config.yaml
d_model: 384
d_mlp: 1536
norm_eps: 1e-05
positions: "rope"
rope_base: 2530.0
init_std_qkv: 0.0174
schedule: "wsd"
final_lr_fraction: 0.0
dataset: "wikipedia_en"
MLP neurons of a small language model. Each row is named by its layer, matrix (up: input weights; down: output weights) and neuron, and shows model dimensions 288-383. Each number is 128 + 24 x the weight over its row's rms, rounded and kept within 0 to 255.
Before each neuron's rows, "fires after" lists the tokens most often just before its 100 highest values on Wikipedia text that the model never trained on.

fires after: " in", " In", " per", " the", "The"
L5.up800 [136 114  93 102 161 114  90 132 132 133 118 160 107  87 136 116 118 125  95  75 101 135 118 110 166  85 131 122 185  92 135 162 124 174  75 108 107 106 136  94  94  83 143 134 153 124 137 129 125 133 114 151 107 111 158 177 107 151 141 163 142 129 121 102  76  78 144 165 117 122 108 107 128  97 128 127 122 155 166 138  91 128 116 135  73 140 134 127 147 130 129 140 116 149 134 165]
L5.down800 [152 168 119 110  86 129 125 156 120 140 129 105 115 181 137 125 140 135 146 119 148 150 122 171 117 201 141 154  91 152 103  87  82 109 147 133 153  98 107 137  99 187 127 117  88 106 107 114 147 113 126 117 153 165  98 117 114 130 183 127 133 123  93 127 121 130 107 121 110 144 117 104 156 126  73 159 153 126 148 143 139  87 127 141 130 101 131 153 125 159 104 138 152 140 105 103]

fires after: " on", " On", "On", " U"
L5.up1245 [126 141 122 107 118  92  87 137 146 157 127 156 116 106 128 150 132 163  89  92 130 107 141 131 106  86  76 130 159 138 158 148 117 116  89 128  78 106 133  82 115  68 176 124 101 157 144 156 155 130 142 145 165 136 169 125 130 131 136 110 122 113 160 121 101 100 123 153  91 161 126 109 140 145 163 124 135 136 186 121 124 126 105 150  98 121 128 140 117 171 115 144 116 118 126 141]
L5.down1245 [115  87 108  79 167 174 117 131 116 116 131 110 154 104 125 156 132 116 101  85 105 120 153 154  87 121 112 113 170 142 165 177 119 149 155 112 127 167 143 130  73  94 127 136 139  86 116 111 143 117 117  76 160 134 121 111 170 164 146 131 159 169 121 108 123  74 146 154 125 102 155 121  94 160 159 144 133 104 136  97 145 129  91 153 149 112 123 127 120  80 165 116 123 152 137 147]

fires after: "s", "is"
L5.up527 [152 150 113 155 171 130 153 148 108 105 128 101 128 148 135  98 111 159 100  72 136 169 127 118 146 120  68 104 156 132 115 124 163 156  79 136 110 127  86 124 161 146 142  93 115 166 142 128 142 171 111 160 108 135 209 103 117 121 156 109 169 146 127 159  92 137 139 111 106 131 102  89 105 159 131 145 167 129 147 112 125 144  79 124 127 182 125 110 124 135 160 147 136 111 139 103]
L5.down527 [140 128 128 124 155 117 115 130 153  99 137 111 164 146 126 122 102 150  79 118 114  66 167 104 136 144 123 140 130 157  82 104 157 150 126 112 114 159 110 107 117 117 170 108 128 107 101 143 117 109 115 135 114 181 125 138 107 166 110  96 131  95 174 134 111 185 131 181 144  88 127 122 166 137 149 121 116 107 118 154  80 100 158 132 126 127 147 114 135 122 129  93 113 149  93 139]

fires after: " in", " In", " of", "n", " the", "f"
L5.up1021 [140 176 148 134 106 130 115 143  98 154 120 119 162 138 142 158 134 171  92 135 158 164 122 145 138 102  91 121 168 116 131 129 134 103 119 164 128 110 108 132 140 110 142 156 156 126 128 139 105 118 101 150 117 110 120 151 144 127 120  88 129 120 143 144  96  99 162 156 113 112  96  87 107 111 173 141 163 170 166  99 131 138  92 152 142 135 111 150 148 148 102 162  81 127  84 138]
L5.down1021 [138 130 124 134 118 122 111 110 121 108  93 142 129 166 127 127 129 115 137 138  80 153 169 114 152 145 158 140 127 123 166  86  97 177 108 127 146 130 128 145 113 117 114  92 136 119 151 141 122  80 159 130 119 120 193 111 119 176 131 128 104 123 111 152  95 130 120 110 113 161 147 142  89 126 141 142 132 134 125 144 147  96 109 144 136 110 173  74 100 131 143  71 152 136 132 108]

fires after: "d", "t", "f", "s", "n", "c"
L5.up561 [103 174 146  71 116 125 148 132 145 105 127 160 104 149 113 157 143 127 114  99 107 139 111 119 153  80 127 122 165 148 124 123 130 137  99 124 139  95 123  98 107 138 156 108 172 115 138 132  82 171 127 160 126 121 101 124  91 148 142 120 133 163 113 153 103 147 125 161  89 119  92 116 159  90 129 132 104 147 128 107 137 165 117 162  97 126 177  98 130 105 149 157 130 133 149 105]
L5.down561 [158 137 152 152 120 134 105 127  99 177 104 164 110 149 192 104 143  99 124 119 136 117 143  89 154 107 149 105 127 143 148 138  95 122 135 105  92 112 158 163 138 138 131 164 142 142 159 120 136 118 120 156 122  95 142  99 111 133 119 158 117 137 151 132 138 135 157 100 130 138 143 129 116 134  48 146 111 138 121 125 132 147 102 147 117 149 105 108 195 131 154 113 123 135 108 130]

fires after: ".", " |", "\n", "==", "-"
L5.up312 [164 128 102 125 116 133  84 163 105 141 158 115 120 147 114 100 117 111 144 146 135 102  82 140 100 122 155 126 124  92 142 120 110 154 109 117 102 147 145  69 104 139 128 127 117 126  76 122  94 133 169  95 114  93 147 146 149 145 136  76 146 146 114 146  80 103 156 135 117 102 114  93 155 114 134 117 150 134 171  76  89 141 104 175  82 149  97 108 122 102 117 110 139 123 172 145]
L5.down312 [ 76 133 122  86 150 122 156 121 134 137 163 124 113 104 124  99 126 157 120 105 132 102  92 115  87 140 153 120 123 132 144  90 163 142 139  95 154 146  94 131 164 146 131 145 164 120 163 147 101 138 102 135 135 130 144 131 106 167 170 151  75 100 128 109  80 149 165 172 109 125 115 113 128 127  98 139  99 128 119 138 155 120 152 111 144 111 165 111 184 130 119 139 127 128 159 187]

fires after: " de", "e", " De", " ex", "ci", " pre"
L5.up387 [122 134  92 106 171 105 157 138 118 113 133 145 126  99 108 166 114 112 121 134  98 118  95 134 115 133 101 136 126 131  84 112 123  95  79 138 103 131 128 131 106  98 154 144 150 123 145 130 142 148  75 114 168 115 182 113 111 157 145 109 137  94 129 128 113 121 153 114 107 128  90  98  98 141 137 145 152 148 132  82 159 156 118 131 102 154 125 160 115 141 122 152  79 102 172 128]
L5.down387 [165 171 116 161 107 149 143 142 143 121 161 155 129 103 112 118 147 147 160 157 123 115 179 134 149 130 169 165 144 110 117 129 125 141 141 129 125 133 144 131 131  76 116 135 128 115 137 118 138 129 113 154 106 173 140 162  97 187 159 123 145 120 133 120 117 105 113 143 108  98 136 103 104  81 124 141 129  72 121 116 115 143 115  92 149 137 107 123 123  78 134 124 106 126  98 110]

fires after: " the", " as", "us", "t", " office", " in"
L5.up1522 [169 161 128 109 117 124 119 138 120 137 135 102 113  68 131 127 112 189  77  63 117 144 102 171 100 124 106 118 129 116 122 112 149 141 123 112 125  95 119 149 101 139 112  88 123 149 154  97 104 110 135 123 181  72 141 112 136 149 132 142 117 153 112 122 103  69 149 168 117 124 121  48 113 127 148  98 127 181 101 128 132 120  96 101 158 114 101 135 136 159 116  99 142 109 157 176]
L5.down1522 [106 140 130 125 140 119 141 129 124 145 132 173 114  73 115 122 143  94 169 146 140 109 138 113 115 169 156 104 132 121 180 134 135 112 141 152 140 154 100 146 102 117 105 161 103  90 102 159 111 181 123 117 176 151 151 102  81 136  96 141 138 102 114 143 167 109 166 104 115 145 160 156  79 148  68 156 111 136 130 106  98 125 122 145 163  69 159 141 116 130 117 114 140 144 141 140]

fires after: " (", "-", "+", "–", " and", " /"
L5.up853 [142 141  91 122 148 105 115 128 158 146 110 166 130 145 130 126 131 187 105 110 119 137 140 116  64 116 108 142 126 145 139 134  41  65 147 159 117 116 114 113 101  97 119 109 136 154  85 126 169 123 152 127 115 132 131 127 116 129 134 103 113 137 157 168 107 108 138 106 100 152 122 118 147 122 156 123 121  88 111 150  79  97 153 122 113 180 133 158  78 140 120 126 110  88 134 145]
L5.down853 [122 142 139 123 156 119 156 138 150 108 119 123  99 146 125 125  94 110 141 138 109 122 121 114 128  96 118 142 135  92 139 102 105 141 132 143 122 169  88 138 137 134 113 147 130 158 155 116  82 126 100 132 125 128 129 100 121  95 137 147 102 126 144 173 110 128 114 111 152 137 121 109 116 139 131 134 115 148 125 131  86 126 167 156 112 116 140 118 161 100 133 171 106 119 131 106]

fires after: " ", "s", " S", "w"
L5.up603 [122 127  83 127 142 147 144 129 140 153 122 127 149 132 133 135 141 113 131 122 111 105 125 122  78 145  69 105 136 130 129 146  86 136 111 123 121 126 116  98 106 155 138 149 101 153 146 152 194 159 114 117 134  77 183 110  96 143 164 135 154 109 152 174 121 128 125 116 101 113 114 123 151 146  88 161 121 128 129 120 115 147 117 113 148 151  99 174  73 113 135 154 148  94 134 108]
L5.down603 [161 138 129 180 154  99 100 139 128  97 183 109 156 162 102 168 113 157  80 104 137 137 127 103 121 126 118 109 106 169  91 110 120 123 157 102 135 140 159 121 127  86 145 111 117 128 147 101  79 127 133 144 157 147 114  96 118 102 105 142 114 132 157 131 129 128 130 118 134 152 140 160 160 141 144 170 144 142 128 119 140 121 139 131 115 112 122 112 108 126 125 102 139 156 129 110]

fires after: "s", " S", " w", " |", "S"
L5.up1411 [124 115 125  93 137 176  96 127 132 134 159 168 142 115 132 143 121 140  95  92  93 130 102 137  88 135  98 146 140 112 176 122 132 136 121 149  85 109 142 129 106 137 138  93 135 127 132 148 109 135 154 120 145 137 170  80 110 170 124  79 141 159 139 127 104 138 119 177 145 131 119 101 119 140 101  97 138 136 146 135 137 124  71 130 102 130 147 123  95 123 138 155 184  86  90 109]
L5.down1411 [ 93 159 134 147 125 166 115 122 104 130 150 149 148 127 104 159 160 126 137 132 175 161 134 162 145 144 153 109 148 160 118  85 123 122 100 111 131 165 107 143 215 130 120 113 130  78 116 132 128  91 171 112 124  79 100 113 140  85 122 155 104 137 122 124 132 113 124 144 138 123  94 129 113 170 115 152 109 109 150 145 141 101 162 183 144 131 133 119 127 135 131 172  83 147 122 142]

fires after: "s", " de", " a", "re", "e"
L5.up980 [122 168 120 132 143 133 105 123 100 123 122 102 151 104 134 127 112 147  81 117 104 114 112 131 128 131  71 120 121 113 152 175 151 140 143 142 132 163 144 122  97 102 161 108 140 122 153 127 120 148 106 133 205  86 161  76 125  98  95 131 122 110 120 166 113 104 163 157 119 153 122 128 126  72 133 104 130 108 121  94 125 123 111 151 152 126 142 145 135 133 112 132 123 101 178 160]
L5.down980 [155 115 105 166  98 103 113 123 141 134 102 136 146 135 155 127 141 114  89 126 102 104  58 109  79 127 158 130 139 127 139 133 122 142 169 139 118 114 104 133 105 121 146 157 105 122 121 137 134 115 181 169 137 147 174 137 104 173 144 129 135 119 113  83 125 123 124 134 106 152 118 161 131 172 167 165  76 129 102  94 114 176  84 114  94 180 111 162 178 124 136 175 122 140  91 104]

fires after: "|", "-", " Ru", " |", " 19"
L5.up891 [136 100 169  49 127 147 132 136 146 117 114 142 118 116 147 140 187 155  73 134  92 123 124 121  95 122 120 149 162 137  98 140 101 100 102 124  95 106 144 152 103  70 174 156  93 122  95 147 156 130 113 116 176  98 161 135 147 151 162 140 141 107 159 128 112 121 116 158 122 121 146 141 107 108  66 149 116 127 134 134  66 136  86 138 115 159  98 163 109 121 127 140 106 136 154  93]
L5.down891 [ 99 149 133 131 134 106 122 119 105 128 116 181 114 124 114 133 117 111 160 105  74 102  91 129 116 145 104 130 103 131 116  92 120 158 133 117 135 165 126 143  83 116 115 118 129 104 130 175 123 133 133 145 130  83 163 137 145 150  98 116  56 130 103  88 101 103  80  91 109 119 138 115 118 131 134 110 117 163 159 174 131 152 137 118 125 124 150 121 126 194 163 133 135 136 133  75]

fires after: " |", ",", " "
L5.up1331 [148 170 140  83 133 155 122 151 162 107 162 122  90 151 116 118 156 113 152 155 124 110 109 127  93 104 119 189 129 140 138 107 129 118 100 159 122 112 117 122  90 152 144 132 121 109 113 144 140 114 153 141 151 151 155 111 155 187 184  89 113  88 124 164 108 107 114 138 124 105 113  91 128 109 126 158 120 144  90 137 106 123 136 161 131 148 136 155  86 135 124 150 135 127 106 166]
L5.down1331 [149 128 136 141 117 132 132 153 139 128 127 101 135 155 161 110 152 110 112  94 167 138 140 133 158 150 183 154 159 143 122 142 145 146 113 127 130 164 150 125 148 118 137 126  98 138 126 123 112 161 123 153  87 121 155 101 106  97 101 122  76 103 104 113 121 116 154 111 183 137 132 128 146 158  76 124 130 181 156 211 155 125 129 180 129 133 126  98 153 100 144 129 118 108 113 147]

fires after: "s", " dis", " p", " S", " ex"
L5.up1487 [130 108 127 115 106 180 132 146 128 107 153 118  95 148  91 132 110 133 123 124 128 135 122 110  92 126  74 154 130 118 102 135 113 135 139 136 102 144  81  96 107 133 159 137 162 144  92 146  98 138 157 123 127 116 170  81 141 151 131 101 126 123 116 138 107 127 146 168 128 130 130 101  92 129 168  67 145 121 168 145 105 173 132 136 113 159 178 113 117 135 153 152 143 133 132 151]
L5.down1487 [136 141 155 135  69 124 134 126 162 142 142 134 137 174 163 125 149 139 120 103 130 132 110 138 168 151 111 130 152  93 153 128 142 128 126 156 124  94 120 105 159  89 138 104 119 145 148 135 154  97 133 126 127 163  98 130 139 149 116 122 110 129 136 100 114  80  97 118 151  68 100 102 128 164 108 144 176  95 138 152 125  75 124 124 122 131  91 133 158 117 107 120 133 172 100 126]

fires after: " E", "e", "\n", " do", "E"
L5.up36 [130 119 108 133 129 170 135 105 157 104 134 176 119 141 139 137 132 114 116 125 132 153 108 123 148 139 174 108 176 143 104 139 126 135 112 117 131 126 140 134 119 108  91 121 152 158 144 117 124 138 145 139 103 130 118 130 141 149 110 135 136 167 146 104  87 117 123 155  92 184 103 100 156 143 160 142 121 118 182 121 143 110 147 139 140 131 140 109 101 136 134 154  84 101 143 115]
L5.down36 [174 140 148 174 139 147 106 148  80 136 125 117 147  99 146 137 126  98 134 106 120  89 104 126 124 123 142 119 140 104 157 121 120  97  92 109  94 122 126 154 139 114 133 115 128 121 146  99 163 122 129 167 155 129 124 104  88 130  87 167 142 121 108 121 142 130 152 155 155 145 126 165 120 121 130 131 133 151 114 113  96  85  97 102 134 141 132 129 131 112 104 117 118 146 137 152]

fires after: "\n", ".", "A", "I"
L5.up65 [159 142 149 113  95 105  94 128 144 119 121 113 116 150 128  94 106 159  89 158 157 118 133 172 110 121 114 126 117  93 130 107 123 150 132 124 137 120 114 114 110 138 131  97  85 164  88 132  98 147 127  79 141 111 143 105 101 147  99 107 108  96 134 145 120 126 128 174  90 113 105 134 176  98 133 138 132 174 149 101 118 144 112  66 106 149 123 115 108 125  95 147 144  88 127 110]
L5.down65 [126 138 120 147 142  81 149 146 140 138 156 177 158 121  99  97 162 116 129 134 109 132  87 116  89 157 151  97 136 106 149 111 116 182 114 109  98 122 155 126 130 129 151  82 119 125 117 128 104 111 155 175 103 158 175 103 137 165 135 149 132 139 101 136  84 120 178 104 116 108 177 115 113 120 116 142 148 130 185 101 153 139 151 129 116 163 108 119 147 111 166 115 169 127 112 146]

fires after: " w", "w", " W", "B", "f", " st"
L5.up634 [121 171 105 137 140 123 105 100 111 123  71 130 146 107 121 165 162 155 113 162 110 117  84 114 156 138 108 143 126 146 129 132 134 121 145 117 148 122 164 115 139 143 151 148  74  98 140 147 106 128 149 127 176 126 138 134 117 175 130 107 134 116 138 124  95 112 149 170  77 119 149 104 120 159 127 152 142 137  81 108 112 153 118 157 109 122 138 116 111 143  85 103 142 144 152 135]
L5.down634 [127 119  92 132 156 150 107 141 159 135 134 137 139 166 174 122 128 107  71  82 163 122 101 116 150  90 147 108 146 106 151 111 141 163 151  90 118  90 129 143 153 139 126 111 115 145 139 146 132 148  96  90 135 132 151 131 137 124 132  74  86 105 173 147  89 175 142 122 125 136  98 122 121 159  72 146 112 104 135 136 133 152  91 176 129 146 120 141 121 100 139 178 155 126 164 155]

fires after: " on", " |", ":", " –", "On"
L5.up978 [ 84 129  89  82 142 107 151  80 142 127 113 109 144 126 120 170 141 114 121 109 121 126 152 133 101 104  90 142 144 129 122 167  66 161 110  88 143 103 110 114 121  89 158 124 153 127 137 130 176 111 110 113 138 132 143  85  90 141 107 144 135 110 182 142 134 130 144 142 129 126 100 127 171 129 155 124 117 140 156 109 125 182 133 150  70 147 135 139 101 135 139 134 163  88 157 132]
L5.down978 [119 118 105 157 151 149 100 102 131 128 165 123  88  76  98 102 134 178 111 110 112 108 133 156  95  96 144 115 154 117 163 132 139 127 146  92 171 146 135 117 142 125 134 103 125 164 135 162 147 132 158 130 127 123 111 151 113 135  68 140 124 154 126 127 137  86 148 129 143 141 166 129 129 116 185  99 148 134 141 154 149 170 156 147 142 109 132 138 116 105 139  77  97 127 143 184]

fires after: "s", " ", " re", " gr"
L5.up482 [140 120 147 121 121 155 164 147 119 120  81 137 126 123 122 125 172 175 103 142 118 135 128 165 123 131  85 123 128 132 113 148  85 114  77 159 111 107 107  93 108 111 141 117 120 139  99 160 111 163 141 164 157  89 141  88 115 207 147  57 119 106 163 135 110 120 138 160 112 139 113  83 122 102  89 108 124 111 150 128 130 127  60 123 100 209 133 110 132 115 156 124 139 148 121 104]
L5.down482 [119 143 143  83 110 128 128  88 130 138 136 145 133 141 205 113  87 123 111 104 108 115 112 160 126 127 148 154  92 136 150 107 104 165  99 140 155 151 110 145 156 123 162  97 147 112 140 144 178 138 141 169 140 147  81 171 122 161 117 131  98 101 166 131 120  87 142 142 141 122 123 143 132 108 110 114  90 151 162 133 134 112 136 107 124  84 139 121 149 108 175  80 137 155 155 101]

fires after: "en", "er", "n", " An", "s", "x"
L5.up1347 [120 148 123  99 105 159  81 131 143 100 116 122  99 133 131 110 127 136 105 124 109  97 125 149 176  95 123 148 145 111 153 141 148 108 128 131 116 127 118  78 141 142 155 135  97 107 156  89 150 122 160 129 118 138 120  78  91 152 103 122 129 110 143 154 117 140 120 110 142  97 116 142 138 121  99 126 135 131 105 104 144 134 107 142 132 125 113 115  67 119 128 119 199 107 154 153]
L5.down1347 [159 114 132 116 136 127 130 120 175 108  72 150 101 148 145 114 150 126 141 120 143 119 154 114  79 134 154 132 109 117 106 139  90 151 156 103  79 122 144 147 145 102 146 150 151 159 109 154 141 151 154 118 123  92 149 104 129 188 156 154 150 161 113 148 137 121 113 109 100 117  93 139 125 145 142 138 102 131 117 122  94 115 131 123 116 122 131 140 120 138 136 169  97 146  75 150]

fires after: "s", "es", " re", " sp"
L5.up580 [183 100 116 121 149 116 117 123 133  88 131 116 157 139 149 144 129 135 132 131 139 111 105 138 129 125  84 121 144 146 113 141 125 148 133 138 113 136 121  88 120 108 163 127 133 151  92 145 107 114 148 124 102 100 190  92 112 149 148 104 145 108 118 140 119 104 193 161 138 122 131 102 105 149 144 141 136 100 139  76  90 152 103 137  86 110 117 130 145 163 101 150  95 119 111 134]
L5.down580 [173 125 136 111 132 109 115 118 133  89 118 123 131 158 109 153 164 122 147 108 126  92 128 124 123 126 134 117 167 143  64 141 156 144  86 155 127 130 128 126 131  76 114 130 116 140 119 140 123 101 140 132 149 112  69 168 113 131 185 105 129  94 129 117  76 138 135 168 118 116 164 101 113 126 161 114 140 120 116 142  96 126 101 122 158 140  88 148  77 123 112 124  93 179 134 163]

fires after: " L", " W", " P", " G", " C", "l"
L5.up1208 [141 102 132 120 105 141 141 114 116  83 104 112 117 128 119 148 105 133 130 121 112 116  96 133 117 163 101 146 166 116  70 116 100 137 123 139 108 120  96 113 111 136 111 140 118 102 141 124 101 147 156 125 121 123 125  85 101 180 149  94 112 104 165 148  99 107 170 125 138 120 145 110 134 106  99 105 165 163 158 139 164 131  86 129 132 146 131 162 125 129 140 111 126 139 111 162]
L5.down1208 [136 111  94 144 160 170 145 155 116 125 123 115 135 105 122 153 150 115  95 165 171 131  93 162 135 161 156 131 138 143 145 154 150 141 129  94 157 130 109 147 166 121 112 113 125  97 117 154 163  99 117 124 159  95 105 124  83 141 133 112 114 128 187 151  87 172 133 129 129 151 111  78 112 110 125 159 115 136 131 102 184 134  81 118 145 172 139 188 132 141 124 157  70 100 153 154]

fires after: "t", " T", " |", "n", "k"
L5.up1078 [122 131 128  78 124 121 141 130 138  90  64 183 137 142 135 120 108 155  95  95 144 148 145 114 101 129  76 170 143 116 133 158 117 133 120 102 143 137 158 146 123 150 130 171 111 121 132 158 133 132  71  90 108  98 128  55 130 145 105 133 124 119 145 138  94 134 184 130 154 178 117 121 116 128 161 117  83 139 128  92 113 169 131 156  88 146 133 126 131 128 160 165 127 114 104 118]
L5.down1078 [121  98 162 114 102  89 104 118  90 158 137 167 117 120 126  90 142 172  79 115 120 131 139  91  99 100 153  96 119 129 144 138 135 155 151 114 158 142  89  88 118 134  87 133 144 126 163 143 110 154 106 141  68 136 161 122 156 137 125  99  66 120 111 128 126 141 127 112 162 104 155 145 161 156 107 150 114 144 151 168 122 115 142 103 129 122 140 127 171 115 150 116  79 150 109 163]

fires after: " |", "d", ":"
L5.up1238 [117  89 123 101 122 114 151 143 125 139 125 142 111 109 139 140 136 116 122 142 106 119  89 144 111 125  77 130 149 140 138 134 120 117 108 178  85 109 144 104 113 116 119 102 111 119  79 150 126 107  98 114 150 136 163 130 123 169 180  89 114 134 146 141 122 120 131 147 114 120  97  94  98 122  85 153 141  73 107 139 105 138 132 155  98 147 142 154  91 110 129 173 189 130 142 116]
L5.down1238 [167 116 155 153 141  98 101 135 113 131 150  90 123 114 154 112 117 158 131 175 109  87 137 113 131 122 137 100 105 118 151 124 114 117 115 149 143 124  97 129 120 113 154 117 137 156 117 102 109 171 118 126 146 122 148 121 115  93  91 108   8  96 127 120 125 171 139 123 175 133 131 121 158 121  93 137 104 128 130 255  90 110 109 115 127 145  92  94 132 144 113 128 110 138 133 137]

fires after: "-", " (", " lo", "–"
L5.up911 [156 110 104 125 113 162 103 148 160 118 145 111 132 139  89 114 186 142 110 127 101 128 112 127 151 143 133 105 160 150 135 142 107 147 158 147 116 121 114  96 175  95 145 100 107 133 125 153 130 122  81 177 119 148 155 109 146 158 162  98 132 131 164 115 129 114 135  98  85 147 106 112 103  96  94 135 105  85 133 144  66 145 135 160  81 128 122 111 140 115 137 179 122 150 115 141]
L5.down911 [126 138 173 110 107 134 134 128 138 111 143 103 104 158 183  37 102 147 135 151 161 103 141 104 125 106 126 179 114 147 132 127  90 162 124 171 143 102 117 134 119 152 170  87 127  86 138 131  83 114 103 129 143 111 105 100  69 113 150 148 101 101 104 136 140 115  88 132 102 100 135 124 169 152 112 161 108 124  86 189 135 151 147 152 108 156 100 147 117 154 147  88 120  95  90 136]

fires after: " E", " ma", " su", " O"
L5.up919 [129 117 154 136 105 135  82 127 166 105 122 105  76 113 112 168 151 115  77 172 142 158  95 104 150  78 106 186 130 157 113 145 133 116 140 117 127  94 134 131 121 111 133 144 148 143 116  77 169 137 145 165 148 130 103 132 171 114  94 129 174 112 146 139 115 111 142 156 161 165  94 125 157 104 143 122  85 136 101  89 156 118 160 115 128 119 110 102  82 122  92 155 107  90 132 171]
L5.down919 [146 127 137 133 126 125 152 109 130 108 146 121 142 142 137  58 120 147 189  74 107 130 131 112 131 129 110 159 154 141 111 119  73 138 124 123 145 117 135 126 147 137 178 108 120 159 156 144 137 116 111 124 129 126 142 164 106 170  86 175 152 144  86 117 157 138 111 122 141  95 153 162 129 148 160 140 133  91 120  97  68 144 126 118 119 146 145 147 143 112 135 131 108 171 144 118]

fires after: " dis", " ex", " de", "s", "oc", " trans"
L5.up1527 [132 106 130 120 170 153 150 149 137 104  96 122 112 133 113 138 125 118  98 120  96 143 115 134 131 150 103 172 128  97  82 128 124 161 113 134 140 155 122 101 140 113 196 157 128 176 130 119 119 158 120 136 112  82 188 150 145 154 101  77 113 148 124 122 119  88 179 132 123 116 100 118 119 140  93  91 179 117 177 125 172 138  93 120 103 168 139 129 110 157  78 162 124 104 120 140]
L5.down1527 [124 141  92 125 114 134 121 114 151 142 123 132 109  96 149 114 146 179 140 115 193 112 127  88 172  99 163  98 113 115 138 154  79 131 162 126 117  98 109 126 136 111 140 103 114 148 119 176 151  88 128 113 152  91  81 100 119 100 121 169 120 115 149 105 150  88 136 122 150 108 128 154 112 156 110 175 154  78  89 133  85 137 144 152 113 125 128 141 175 139 157  96 129 156 111 113]

fires after: " G", " Mar", " P", "ar", "im", " Louis"
L5.up35 [120 112 147 104 132 139 131 118 194 153 113 142  65 150 109 132 130 157 148 111 123 160 158 102 122 137  61 140 107 135 113 153  70 102 129 112  90 103  93 135 105 140 128 156 113 159  78 135 128 124 134 112 156 146 172  94 129 125 104 154 132 137 164 128 117 128 105 113 109 134  91 122 128 141 105 119 178 166 137 109 117 134 143 152 126 144 133  75 120 126 113 125 156  98 162  96]
L5.down35 [142 133  91  89 128 158 154 140  88 158  93 140 155 112 140 136 126 139 151 135  91 116 123  99 116 125 120 157 102 138 157 131 134  72 140 129 114  80 163 148 154 127 127 126  87  97 146 144 153 132 145 115 169 120 149 144 125 143 154 166 149 146 150 120  99 147 132 139 131 122 106 122 114 111 155 163 140 125 145 111 180 110 115 153  86 172  72 145 138 120 100 150 117  92 134  84]

fires after: " E", " A", " I", "E"
L5.up1380 [112 196 135 135 114 188 117 138 176 104  96 157  88 146 101 133 177  82  74 111 134 160 117 155 145 106 122 167 116  95 119 153 137 121 128 126 150 147 152 135 144 125 101 132 109 166 151 115 133 186 101 154 116 127 146 127 166 122 154 124 123 131 140 141 108 138 155 169  82 157 121 127 134 118 127  99 130 119 139  97 145 149 146 135 155 136 176 154 123 113 110 171 108  74 162  69]
L5.down1380 [139 139  96 139 123 134 136  98 135  90 150 141 136 101 134 107 149 111 133 184 139 116 130 123 138 101  98 157 145 134 110 123 116 109 114  93 144  92 115 181 141 113 106  95 135 144 111 135 134 140 181 132  91 107 142 139  85 139 120 164 103 167 120  92 140 120 104 148 145 138 125 175 117 139 162 126 141 152 135 149 109 106 120 128 129 124 119 107 135 146 138 117 107 148 140 111]

fires after: "\n", "==", " \"", " (", "-"
L5.up1 [ 93 162  92 140 127 106 119 139 172 148 119 101 117 145 136 100 122 143 114 128 109 142 107 139 117  70 112 124 119 124 140 128  84 105 126 154 136 112 126 135 109 153 179 158  79 175 152 107 139 151  73 120 170 106 160 115 109 131 133  98 140 114 130 135 113 142 116 117 144 149  95 121 131 104  99 128 128 115 120 116 115 116 112 159 121 161  81 149 150 165 106 166 129  86 113 122]
L5.down1 [118  82 114 124 173 103 151 116 133 116 135 111 135 134 127  93 149 126 140 119  89 106 149 136 183 118 100 126 137 127 117 126 126 131 132 102 136 134  99 126 128 125 121  96 111 157 122  98 152 113 121 145 107 142 113 116 128 125 122 172 141 159 141 133 136 140 156 129 192 101  95 144 155 149 135 153 156 167 105 121  80  28 168 132 123 121 105 109 140 107 123 131  92 140 143 107]

fires after: "s", "d", "er", "es", " dis"
L5.up1213 [133 108  95 118 140 103 119 164 151 103 115 118  84 145 117  97 135 147 145 145 158 127 118 109 120 125 126 113  91 136 140 108 150 157 133 138 196 123 136  88 132 123 112  89 118 132 145 136 131 122  80 117 129 106 169  88 118 145 128 110 148  86 113 121 104 135 183 131 102  93 130  77 104 135 108 135 107 141 117 120 139 125  82 148 101 149 112  92 102 109 144 182 160 100 164 150]
L5.down1213 [116 167 177 117 108 119 106 143 120 122 181 103 160  88 112 122 124 117 138 113  95 144  69 119 103 165 127  78  89 132 113 132 136 111  97 178 139 121 106 182 110 121 161  89 140 166 163 172 125 123 147 146 131 154 100 132 114 120 117  95 121 101 115 134 100 161 147 150 136 137  93 100 125 141  94 109 100 155 109 160 111 140 111 174 134 142 106 115 123 137 165 139 110 153 124 109]